config.yaml
hidden_size: 512
intermediate_size: 1536
vocab_size: 16384
hidden_act: "quick_gelu"
attn_scale: 0.125
parallel_block: true
init: "normal"
init_std_qkv: 0.0299
init_std_down: 0.0
lr_mult_o: 2.0
decay_shape: "linear"
train_tokens: 1579000000
MLP neurons of a small language model. Each row is named by its layer, matrix (down: output weights) and neuron, and shows model dimensions 170-340. Each number is 128 + 24 x the weight over its row's rms, rounded and kept within 0 to 255. Numbers have three digits each.
A block is one neuron, or neurons of one layer that tend to fire together. After each block is what it responds to, as a language model described it from the Wikipedia text at the highest values.

L6.down534:135120112127135137120120122147111139128133109128112124172114164152160148148163123137160119123131119141081128138122124146199094078130135141153151144115133115092150108096145121099098134112145150104162128124148139114148120132123099122132140128105114138097129092103155154137111054128126135139154121172112105132119145102144161156122107092150128114110127133154160104143115142139153105136147157155135117110132125125123139125181098165137108137145159160126105112140120145138150130136102131103085069088085101120094139125154
L6.down647:113134082108133157161105131158115143152120162157128129118121153117146117116107100137155149106132085120124115137085129159146134158133100130131135114150137126111118141117147099082128124146118115105124107067134104139102120105122111141072146092119098135150096116137131116124142120112155125141102133110112146118085141097099152089139146129135132143142125122116130118158136137119100103162101126123090169141131156111060111112105144122139139092121135142130136125137160112120124123135151134137114090077112078155146126136085
L6.down895:118125145089094081157105132104117101146128119104100127115141105140131125125154132153091122130122152120164138123159116113152124117099124127112129110093105127165112137109170111089105171114120141110102140132102128119146104074092134142123127083169077124100127144130174125125142111079122120136115111153144080111121128152158099139116156111146149119092183114143123162147095104133117115121119125121117104119124131136169079132094152133165160148100093159142145121157129154103150108122135154076135114143128120114179098099157
L6.down1249:168152113100167111105155122148114099109104122153147106112164170124111170124125083103105139115173144127156169140090101143150112122184149111140159105130106132061107113085097122103124133160119124138140114126157105157113159106121136124137105141134118124130149112121118100165119114102131160184156190118107121137122110115162126148139145077113142119124106113126185107131141110155074128112124135130090144145116153129116114096126125166160140130112136166147157106082136153111131130142091120130160083101132147141142167122155
Proper-name final pieces. Final word-piece that completes a multi-token place or proper name, often before Municipality, County, Island or a comma, e.g. Bo-ise, Loth-bury, Teh-ran.

L7.down960:138114115154111131142133160116143152119142075139138130128147119091130153140076119103117102168127103119128145087170146116135176076122102114150116117116169108137154112164133117158135151138090115139191127146173117117143121119144162113145098167115141125133142109103114166129117142172111085149138081113107124113142146147106146145118143142148134104122118136091133131081149099119132159125115103160133116111136120111137080121134115125164144161088107145144090129077103124130168106144139135111133122096146154176132118086101
Possessive apostrophe. Apostrophes after a noun or name, mostly marking possessive 's (the band's, Virgil's, the wing's), sometimes contractions like can't; weaker on hyphens and table pipes.

L6.down9:157118134106133098163100166123150116100097095098162075148129083056099145124136124116110177155119123116119175127127147132133114129143148147104144087165134110112103152142131150139114128097110141126157122135096124123129107129117139079118105141122165137139125123132125166119138161159120142101146108127156124166112111081156102127116113096149135117160155141115171105144133140098140119101131145110107093120159101150160169149160152111119064128151107137164093131154138117145088115142123146128128154104135118152128145124157
L6.down847:129141105153157141133131138117168177120130109177133147140135105167128121078096143137132118165130132112155097103108143160115156126124152166125122140123124138090107157092123111118133138089121118132130092104115117112124144079133121156132150076065117150101141111127072147097158130147109145073135085135129139124148122142125126097104111160152158129126145102136180100131094120094140109086139151074162138075153100154160184130128146100128173103116122140105090195155148143128129126144125163151105119114098074165127155123123
L6.down1078:195111079140146084126186126122156106124112129111111110134127109094104162122115124098098115144148131132135127083110082137141117095147176117161119161132175097074117132142109146147103112132101089125136158126151101110143099158131136114105110123100154101107105123113130145114126139129025130143144162116119124128094120131135162124100116164145096119147141087126141153085149148108123158153138140115099150131162123159103127134125165136123182130165158091107150113152106080166127132127162141160116131076101139144101128133134
L6.down1468:163140108173144189154123104137135130155122123161150087184136094106154133152142135125111105096135156118127167090106113109097168139092156134120124100179106136148119121109138156137142135068083148124118110133098104119094106158147122120106121133140116119113211124105094164107105121116132110121120162098147156113149113149141116115168091156132137149132149152127130165138147092104117083121057087137128125157155131122122135099164199105105104133101107111149136094132083150131104095134144119128108122102096097167114140123150
Verb-object boundary tokens. Tokens that end a verb or clause link and await its object or clause: reporting/causing verbs (forced, declared, called), that, and, with, commas.

L7.down209:147110122102135110071156102112123140093156104147087139121123102135113084132137150093083145129149137093124135097089118105108087132144131136142134137153093096122168131127134123148108143156137097120123165127108106185141123117122108100133087105134113079111108150153079101124141152149132138173141147131087141157115153146165130126145137107118120112147139142133111159099139114092150115159149153147109131119118160151088170121143079113074140145138162131111129167130117131139117155117126124145158140105117122117131155130094
Surname ending pieces. Final word-pieces that complete people's surnames, often Slavic or foreign, in lists and tables, such as Matak-iev, Šuvak-ović, Krasilov-sky.

L7.down860:155135146135103155107104151156078094133161141175169108124095129117120127103111137114124158140108122111141102175136129094124115084123118088130121138148143162117083157084157160099099072115140138128096168100123105171064120151118121117137129134155115142072138143125118148102117121092123143136137128126131087142108124125163147097113152120104135177122091092095117126131118111105167136125127118132100157129136133150169154073149095167111105132123130162071123098117102110096116168179084134057086151109166140157121126112084
Foreign word endings. Word-final pieces ending a non-English or unfamiliar word inside a proper name or title, often before another word: Wielk-im, ander-en, Semain-es.

L6.down1054:105161122128099084140134124110097172139076143093147170141136167115151075174136067125106127105143164107162089176172157119088173141110106125148110114159091127122164126133128122108147149148103098109102120168116132102131118105113146104165132117115141144146082122126141133111121091167129121098158106131142130098127128136107120123153170150169140101167150150131085139172138115188129101136124132157154081135115104122134078144127137137125113125132109165122155131104120125132119122091122115172116142111146094142171141150094
L6.down1310:103152148079142122167105159146111051123123164154138085138091128160097123126124124120127155150087129097131136129144125128128106160119152144154142121124112138091116121098104149117141135135105110102120099115131135123145100109162120156122097111145098131112156111107097137118109121175156169152100091111125138132122149126117112142103142146133145125114106115084084127171175140137146167109111112169127116137082170123117114092120096144138094177159084139096136132150131111128143136112107110109149186140126112152139107175166
L6.down1342:177168159138125142116128164122091083105136103085145112155128147118077144158132175130134148153133096175095143155144109141115113144122136149108113141100142146125133147120113167127098100140127125121130135125142126144114136128112137124129181143090103153149123103132119136109168113152089104161128125091075142139117123129150141147123131113115141162123108119098117158116130117101163134122152120173136154128113112144117092101166116127144131134130086113111104141113140139111129111116143117127132123133118127129072150111137
L6.down1509:124105156112120133183144173140191123139140140159102134128149137099097113103163059137119127127134137110109136124149107142192109113130172107125121142161175144155146124155117099150168116122096089125135149099132091150128127140100102148122150139128117159107109145083122120159111077148138131125143103104110173141112103146104129136133129184124141076115167118128086104155106147134154098116140115155136126139138100080147126160113125120141155134158129111143102166120099098132164129155108166109122122132166087143142135133113
Personal name pieces. Final or middle pieces of personal names, often in tables or lists, e.g. Ocon, Oldring, Charles R. Brown, Sue Jordan.

L5.down353:177150082145148147118121130096154116107157140140143124129085111102102107140109112153144133135109093117146096164092155112132126129109111097123100111119117135136138106163102113106130123173090121139127128124099134131136160139109108145120089107103152118131117150133119132135098147114126163078151098125133135166118077097104122153103121123127125130174127115125127115140137109120116107144154119131171111121138162154116109119194138171128083138114158113102125158110172106160174119129160097137149105143140157144135152181145
L5.down710:121097079122126129105121083112125114151140147134121111136113134123144154126084102105125176131142113146118110139139163132144145116168122145139119142113167140130120129130101142151164129082143093110112107107121151117096092116132141107132142084136130178134150126140130148115114109125147069150118142063120113172111120139155089140122128129140129100165131105119114133107102155135131100127104106089142132087111159100174143135106182161141129142085134104111106174151155143115112100128134110108107149163136156123120168175120
L5.down1020:131121146146065115175148123121135146140112130118118089128163116079135150092105104146123088167135122097139133139120153141200133108150115152147156176111078132116145103117139104134143124105118119147102103172159112141085108118174156084125144116171124127127118152126120117193150102121139125140109097079140105099135131119089129070157137134112130115138125108123141143129192105124152120133086108105091160105138133120075102139101115141142122109122143125111137145114176097084123103145113172129113144183096154106104121111109
L5.down1053:108130152099098098089100147112079101097138096110139158091129128112142116140145126184103101121115121116173113084131155102117140123158127185149129105117105152113098139137114156112146158123171152095096158138122124123140126134153159139123134113138140123116068152151115102094131131097125127111120110154167142121147144129165129161159088151090111151115133123131139094098105140141115133133139161144141123113161125111139136101161095142135116175142141129114157160111164160130163142133127123143111152160162081078125085128154
Word-final subword pieces. Closing fragments of multi-piece words, mostly surnames and place names, right before a separator such as |, –, or and, e.g. Boo-her, Balbo-a, Winds-or, Nim-itz.

L5.down20:131161169097140091135112112136136130098146123117133117152157110111148149132121134124104145173115135144124106107092063132168115139149153108122127084165156098114097105084162122137124097084135147147127163094125134125165150137151090107078145102143111131109154100119156144120117089143118127149109105139130104151134136140109095164124130126142123100101134112117116137113133124132140147127095141130138150164123176097104107104152136150105115090144154135170142151158142129147120127137128101119110180122129168136200142123135
L5.down783:120083175124108133119111117163164073146143119162125121120104172178155158082094126123184158141126195144146166110111117126091138181124167087167113119116150151138127151105132136129099123124123116106156148128112151139080113126167162133115125098125120104121122144126108127113134171122111082137104125119155106128112145141133159111112191162105100132114130135113132118130108087142126160113130137128129125127135110091131152159103094079179090187134147125126156083136125131130119127139122141114148137111135107137114115148145
L5.down870:109132140164117115130126100177089133143160136139111150127145166132124087144074161170134134125128145171154111163124147152152132118146138131135087112105087124106117158181099105181113116119133130124125123101126102121146080137151137139122113060097123112099144156114139107109176105114139136138162107108081138138107150144139090146132127138127173120134172147147112156144117094088138134132081127128095158129122085119098128101110100107166178142099130126169112129149117077137129108134145096169156111143131171141126146134131
L5.down1305:168150119154141107164137112141123170146119114167138066113124170124111122105129169112118152156143096129126091094143141117185150114140147134166116148130059123141115095119133131108135094123110127137126150137120146143140147117057123129098111131138153149153173152092151172133132079132112098075149138140143137120143093111088122129133160120137122077132165048096084142144151080142103155140177133163118112128082126104125130136083159164121145147120126115157107112108156139122118126134078112108112093123100138119141100075058
Surname-final word pieces. Final subword piece of a person's surname, mostly in tables, credit lists and rosters, such as Sher-man, Samp-son, Rhys Mey-ers.

L5.down743:163157169113097103116084123151131155156154154088115095147134101109122095108110124121093131189075111127078135120132109152061125147139112075129176158098155121136171119147121116134128125101139103137126155156141146139145108164153123177087122115133151134114117152160124134110146153112117129115116127165111107137184142145161099088157132059114128114115139135141139133090172142082150113142122123123117157126144137093122122085128115105116099114190139136136162112124095134090124104126128144116144155113153165130130171127154
L5.down794:134105144120143143150121142125127086093137114165092120143122186115120077142133124147121078126093108150100180161116062134118085089127162112124125111171128136099120144126105124109141151162122145107133139122090098126171101122140095134104151135145126142122159085077165098139081153121087134180130136093130118121135157109096151164135147140088113120116121135137118128154130163089156146120160122142092103178127077104121106139140136146124121100127100124155121127093130099128131101158139140131099110132136125121093147110162
L5.down1293:118142105119164135148100140099129069115149156134125136105139148119108124156125147141128125124102112148157121146111119127146115117136149162088120155138136156105110121117112151147101086110142148139108174080081139144136130107118157112132132119161142129131145143115191194151127136115124081155102159116141090142132116096147137125115162095145144091147117174099093138114095174088141089095130108130086167128159141108129082066116126123165089129121147100123176123099105107099122100149119161103120110110152107113186111132136
L5.down1407:154107179126091173137131125145162096127160151169136094120131111131143101106182173141116171140127137115138115205139128134138105117133100123094120116162128098110134115100125086131163079131108101107142102086097123088155081123111147099096116131119138134111110139093137110108138120136133141125157150123153109098134093099128154125160135102110146150147124133116173151150127135142106132091111126133160115130132143127137139137127143158071110075133165155168136129116139120091078122076135088127156131096140090164144177118119
Final piece of split names. Final subword piece that completes a multi-token proper name or rare word, such as Gheorghiad-is, Catanz-aro, Lefkow-itz, Saras-ota.

L5.down33:098129107136150140134115144130084091110160152143091093165111098145134091111102153070197101098113138159098140105117151159129194127092127133183101138108096149190090133131113111151104138153105160121140122129153122136161115096137150154120135089149121149123138155151124143153104124150123118132137062112077207140121091130096123187071151113138127142141127101140123097137111149138115105120151174157108140122121140143139094097104133110118165115089136145154106082135121137166090129127117159098109103182109163123110147128121
L5.down661:139098179125109162157137139120097112133126121121146181115128158083125114115137124161149130139098107114133126135075139092155105128143086172147151106175157145127161091139126129140138112132147146165126140153123100129147129136109107091105206125085108122111120113093117119103109144105096123140113155142136137142173155135123142100121154127125118136115145129110138106145132196126130191108188108174130110131116119132146149137168077125121113117161151134128131161146101158112090093140143091136141132128138118119115157126158
L5.down956:147127134083136131132137089157147139132075158122155123129128088168176161110143151127102122117133114143140105118156134101139101090148120116119118118095123123174116169128099059111153108140131137139142118129144100150091131130123154133121104127136177126121139154107173170086108102090147108129119115096125141080165136120104105175136144164143171139128168103121151109157189148143115131145144108170149114141113123123142140141144141146126179154134142165146075152117141156104139106128156086098116088126153176150145113122116
L5.down1017:141141126162145102131112126113120110114129109097136154110137110163152117131112108119130156146116086128127103131106094132131105095141083149111099149099101107157143109112135128096085134113149149130092111103118113140152139138115087144122122134134097157101123117108104163131114148142095130175129108152132143142157143120167120087138145157185167160171125112123111115101109135143127100104149104090137125135142113164081136111123142065086094127139090097144156097160115112131159158121155129110134143163171139086083096122094
Possessive apostrophe. The apostrophe of possessive 's after names or nouns (Webb's, Syria's, Google's), plus "that" after reporting verbs (found that, held that).

L6.down467:164169146112133097123143123151152110158124141149091108150115142149100095130129133153112134180124136131097121127145129136114118167167090064147137129109146125084154122121104140139145161127086117104173124107123150090099061155120160136088145108097178095121104146124099130135067127087130099132110115132131118111085128122156133112183151114113163140171147137157106157133150085122105158118127128133141152173089132113125143097140158150120140154121183126142154143129149138113146142115116139188155163094103107119116174135102
L6.down774:040111124155076092108131187103115133148074110130118149133174137136137089127076125126156155152124122087131160159169115113147130112115141169155130114127158088135127096144118123140171096125127180140151131164121149117133140104162127155114136132102152113144141113117161138124107162111097126093101143111151145107102126120123137118116129159107157139107112109114128121135171145108121159145101140138114131123139170085091093158103173107140119112154126129158168115151154141149150127121097144131122131186110126134113088105131
L6.down961:106118166120133135162148172102163108130172168153147156145128108152110144111092146157127125122154141138153148128138095168104128093111150123163147123160096139095102134139126138151135128137109064124170112099175111132101120123104080136115139103109149110102148108168117103114149140094129118135122093145104157165120167116105108137137136110113104149170133149145114114144076061152121146110139158104124140083119133139169118136124084094084142127136104145165122162149118115115120125139092138099096117127148167102162119115141
L6.down979:159126087147092133127115106135093114111121119174149110122108138139084118131131110106147130156134124112132124137137129135129134125145118120130128158145124164093094144159141192140121073124175123137104117115106124091150146106164156133108122128100128122108131098147132151115137087121106115121193134141120121151104133171103132122121145115145127120139153109142157101125133119167146123111166134139125116104149126132107185148112111137119112154119065123134147120126080135091119157102146154115108186138105098102105160113099
Surname-ending word pieces. Final word piece of a multi-token proper name, mostly a person's surname, often before a birth-date bracket or verb, e.g. Oldr-ing, Card-ot, Fow-ler.

L6.down19:130137113142124121131160128128127123129079128156142146119102123120114142126165117107076142109157128170142153121119165158115091111151128142131135122110180168147120097156128119138112108088144094154085129121141099150068135132171163121145111119103151136118149111149107124105156137093106147155150105120097175097129089109156150134154087127069118121152103115097135174044146156117141159127159097134146162113116120155114134103126103149147094146145147094176110128135110177087142127168110166124177120135083149102119174120130
L6.down209:122126082157161149150142112124122166153154148137157127111134099129114117117113108149112123157152148103130124125149109147141158137119177178171133118160128109155128125133123146155140163086100121099105114119121115138090117163109110128129176107116188088160088137150173122129126126142159145120113098086164111106139110111103177115114124134134118115151110115099141087158165116124138129132119102146146097097144146164204124114129144118117117118114141147070101111141122164095118139129086140141131106164143129128121100134184
L6.down641:113156121109111116132134098141095114113096119132079135157123119135117137132154112137092107139162142102135149113128132140177149139171127130114114138139128089146088111098133114136144179139157159129070128115147103066106139122074120154197082108133143135154106101174128182138132177145145101148148079141076133149133148119087139127109150136143121099098135133161135174105095136098085144116103131121102097126127124129128155168149145167112158139160168125156127113085139160144149130117102160166155147103104111078100148102128
L6.down893:138150115164117120121096159088105117097090098135106119098115135088147131143149116074093125143138157124149135127071123144111101157121181162131117105160130157167113139128120084142091126150155130144116093117128056143121161130122165110129129128111180115102133074152161141124121115142136155138104136130114116150109117056089118131113155121113134164146142158147119086137131123132116112150120081114135101124094123134101123138087135140139170089085107125163118135130144159153146092149150154149123104134136148096149166136141
Possessive apostrophe. Apostrophes right after a noun or name, mostly the possessive 's, as in band's, Griffin's, woman's, plus contractions like he'd.

L5.down968:152192157099149132139142142123125113105099116129094158195141131169159106174159114089159128131131110136097116097087134151108132139104147117147145136113146174142146108089146105146136137125091161152060088109114121150163137120105141115123104126096119115126093125107100145151156116124155146137157138117091167128135134104181138176140137108169129146142154151150106167125132104114088126136125145151118081137128139093115152136114103142112135143106145127085164119066097134121122135127151126130154144136114077135179150117183
L5.down1309:134119107156131141126129105098090128160120153128087120139138171162165119130111158141116101054186139158113090143132157127132132077135139177141097112075098107109124137135080181128158149116114127128110155112107129080123158178112108130150161104135122128128087138109130154112146124145135118144113090106119138137119115127145138145139154132133139166150202123080170125111128125132116147121115149134145159121169094114102071148129118112095128147174141175107077142117139120104089121142134118122151143163106131106142103140138
L5.down1454:172164125114131119151119187086156103147108187144098147140143148099105134150144139185107126145102090143158105142106097157138140143101105166131120099125091168153129137127158127136094157105110128120120112142166148135113190071120145137144160124114120114138134096153124142121108113147108127134161113112130124108171141156128117124132116124129128105077102159147133138158121152144111165130120109149118165104120115127098112145130145146132131108108141158181171132104169173117159107131099106125101113133128120154156139119120
L5.down1531:151108113108102150118121146176100151091087167144094053107133152112068182134130144139130122082102093130155090152103126156115158186092134160122122139124095131137115137113105151118120119113125118110162123111131071150104088144138131123106137132116111103107130088101203134132139125097127140155130128103125122085115103138116120100121155153118138111178103141144158128131148143149143157141153145112122141124106131084115091132135129149134116111091107105140126096102131144135111108121097129118142146111109117117101141119135
Table cell openings. First token of a cell in wiki tables or semicolon lists, mostly digits (0 in 0–0 scores, 1 in 1.7) or capital M/N (Mostly, M107).

L7.down1063:154110106135118115122147101095134143074124125121122100123155085093125116115143122114129146139127145111126145116081123145114141120111123124102121157124103144105104148147118160142079138145146151117155134191142121097147146124114092125092062138141124114161116126160090138134099094090115096079161125094166118106127122158141131158115125175177134131130136116123125112130096156161109119104091110131091135128161120110135146148121108113113139093125135117118101116123114148150110114106150154094097156122122137114124131149140
Transitive verb heads. Main verbs, or the final piece of a multi-token verb, that take a direct object next, often after "to" or an auxiliary, e.g. make, gave, en-forced, dis-able.

L7.down1468:172106127105100101129173163111145141105128137092113128161132109141083106116127128153142118119143136125160129140163110142121136126117119139136144128153071144110172086105158085133105124134117090122103098123136130097082134130123116110143104131132161121123117145094109162115125156103070126128143164136122100119147162124136119135134124134100100150131143106127136181111155100128104154116132149108086083127102109163109167125085149148113115111133089106129129129138173124106092149149106112127160134143146114119111144098105
Numeric cells in tables. Single digits, mostly 1, that open a number or fill a cell in tables and semicolon stat lists, e.g. 1,556,424, 1st, 11th; occasionally mid-word fragments.

L7.down1534:111129130163133155140126118118149145153134103097079137133149144126179150128133131159162114116110101126169117122072100126103113105144131089096138134116143125089151064145117133085116159145147171108137087150100100092103136106172085139131128096135126112123137120088113119062148101124134157150145169112093145153169128095127104109129124135154099125121124108147112194111114132108165175086120172105109171123129127168124090134129146111118124109082125172132094117171114171128147104116121092091138120128117108159111137145160
Final piece of names. Last word-piece of a multi-token name or proper noun, usually the subject opening a sentence or list entry, like Ntos-o, Good-man, Supreme Court.

L6.down735:117145098125114148138161152118131080153122106156125136130109147124125174085125158144083117097124113119121171132119168122177086153107140158117160098100131138116118124123126110126088167140108111142145130113146074122111164102114139124078122107114113076113124136157094144159143133154133147160136142112114105132166131156142114129096169109123114131134142140134119056181135126140147129108096159146130115125153126094118168141136129124097157161144165130126067154137125160135092140114154121186152125144139118100151091146134
L6.down822:135132166100137167170151121157130156089115091134116127148107153111109143118171128163075116116103144118101118150119148173154137148117137104137175114113118113086120099084113095156138106135120165149179091098110115169107119123157162123153120097177118106110136123073112117133147127115127156114169133108154092113121089117132129116115118134108154092132156141162143169105103124151125112175156095102137133150102150132124089153105147130176106145131105109193093124165162147097102154123154118116125133114157153126130165136116
L6.down876:130133096175110162139126137100088112140130113144098169095138135107085153122148159156151151126120139121153121070116142154170064110119157142145134141142155091110109121123123142094103076130126110168163149113105122141115160145124135144094145119169107144127104146094116101142126140126133176170112110155172075155143117110087142128122104176111133131168117107130151117176127122108131118099074079117112107143115145147135145141106128141112121118122109179089116083142126147151114154084099110154140110129171136131157146105090
L6.down1460:155149132174104083108116134098133134129109128152130119137149109095150160155158165155151094123151103150099112143133118134137148108135081138135152142096133142170097111138114159160172122109092128107150109095119122138163127115137084168155156102131077089130129131049151114167105137114136122142129092122097143125109126093156087105117155116133161105141121092159085129100120161181114162181153136142164162134147137107156161153125111162163103107179142172115155150159143115165143093133104105142116140110130173138132151148169
Zero digits in tables. The digit 0 as a number or numeral piece in sports statistics tables and score lists, e.g. "| 0+0 |", "2–0;", decades like 1960s.

L5.down574:146121101122132151124137156121189160146121080145148133134117085106103128138167114122145061137087150136133128122142089174094114117147117087127130104130112148146085146103124134128101129100102127153106134161159110141177112135137142178122129142108109117119164136121185119135115149123118110085138122113158118094115065139161152111128112145117137119128158113121106097195107176093156104110162134143133130136175128129066116154128128173123141140101137155123121142137123092117173160146149142160131092117117120142117124144139
L5.down986:158142160115119127125138143155150117104109080095102115139143136113133187113092109120084141146152090136121151112096126086130133057156125153140132115098139154127068171152144126130174120149135124101124149129150154105141162139055117122127099088149151122142113142161153095128122110090126111134115134146113137134151153106141162146110130131165146140158153119145119107160107127110070105152145108125133119132107123158143174113120134153123144123130135120146162148120128114140111134096147126130082113092175156099128102121125
L5.down1425:152129138072161091161129129105150165114165172106141147087129093112120112146153140143118146087158129132140134122181145098120168075157113131088098151163112125155125119128120114167092156104148108141133108108140098147139116113154123148158121106096160138113078133129120135137137143091091133094140101123134117153110132150168129122127147149154154134128115149137139126136162162123135151159135162117161117163128108127132138112106160164104145120120145150145143139089128111177149103136110139144122161153110126128086159104074
L5.down1480:163153140139120104152134085133114115102127102134169128158137114077127128100170091112158144096154135157125137163117121123132146104115143114116162133144120149114155150117125139130113132106131130102109133137109156102100128106114155161130109116129096119136135161122150136093132143119171156141165112150138153112126128089079118108163092128151123138137126157140136147112109140112153158124153131176167092108186107124117130113102102082169109105142133124147132142158158111147165115153156107144105125120143089126157148151126
Verb-complement openers. Function words and verb endings that open a verb's object or complement, such as any after avoid or lacked, to after having or decides not, for after fearing, about after warn.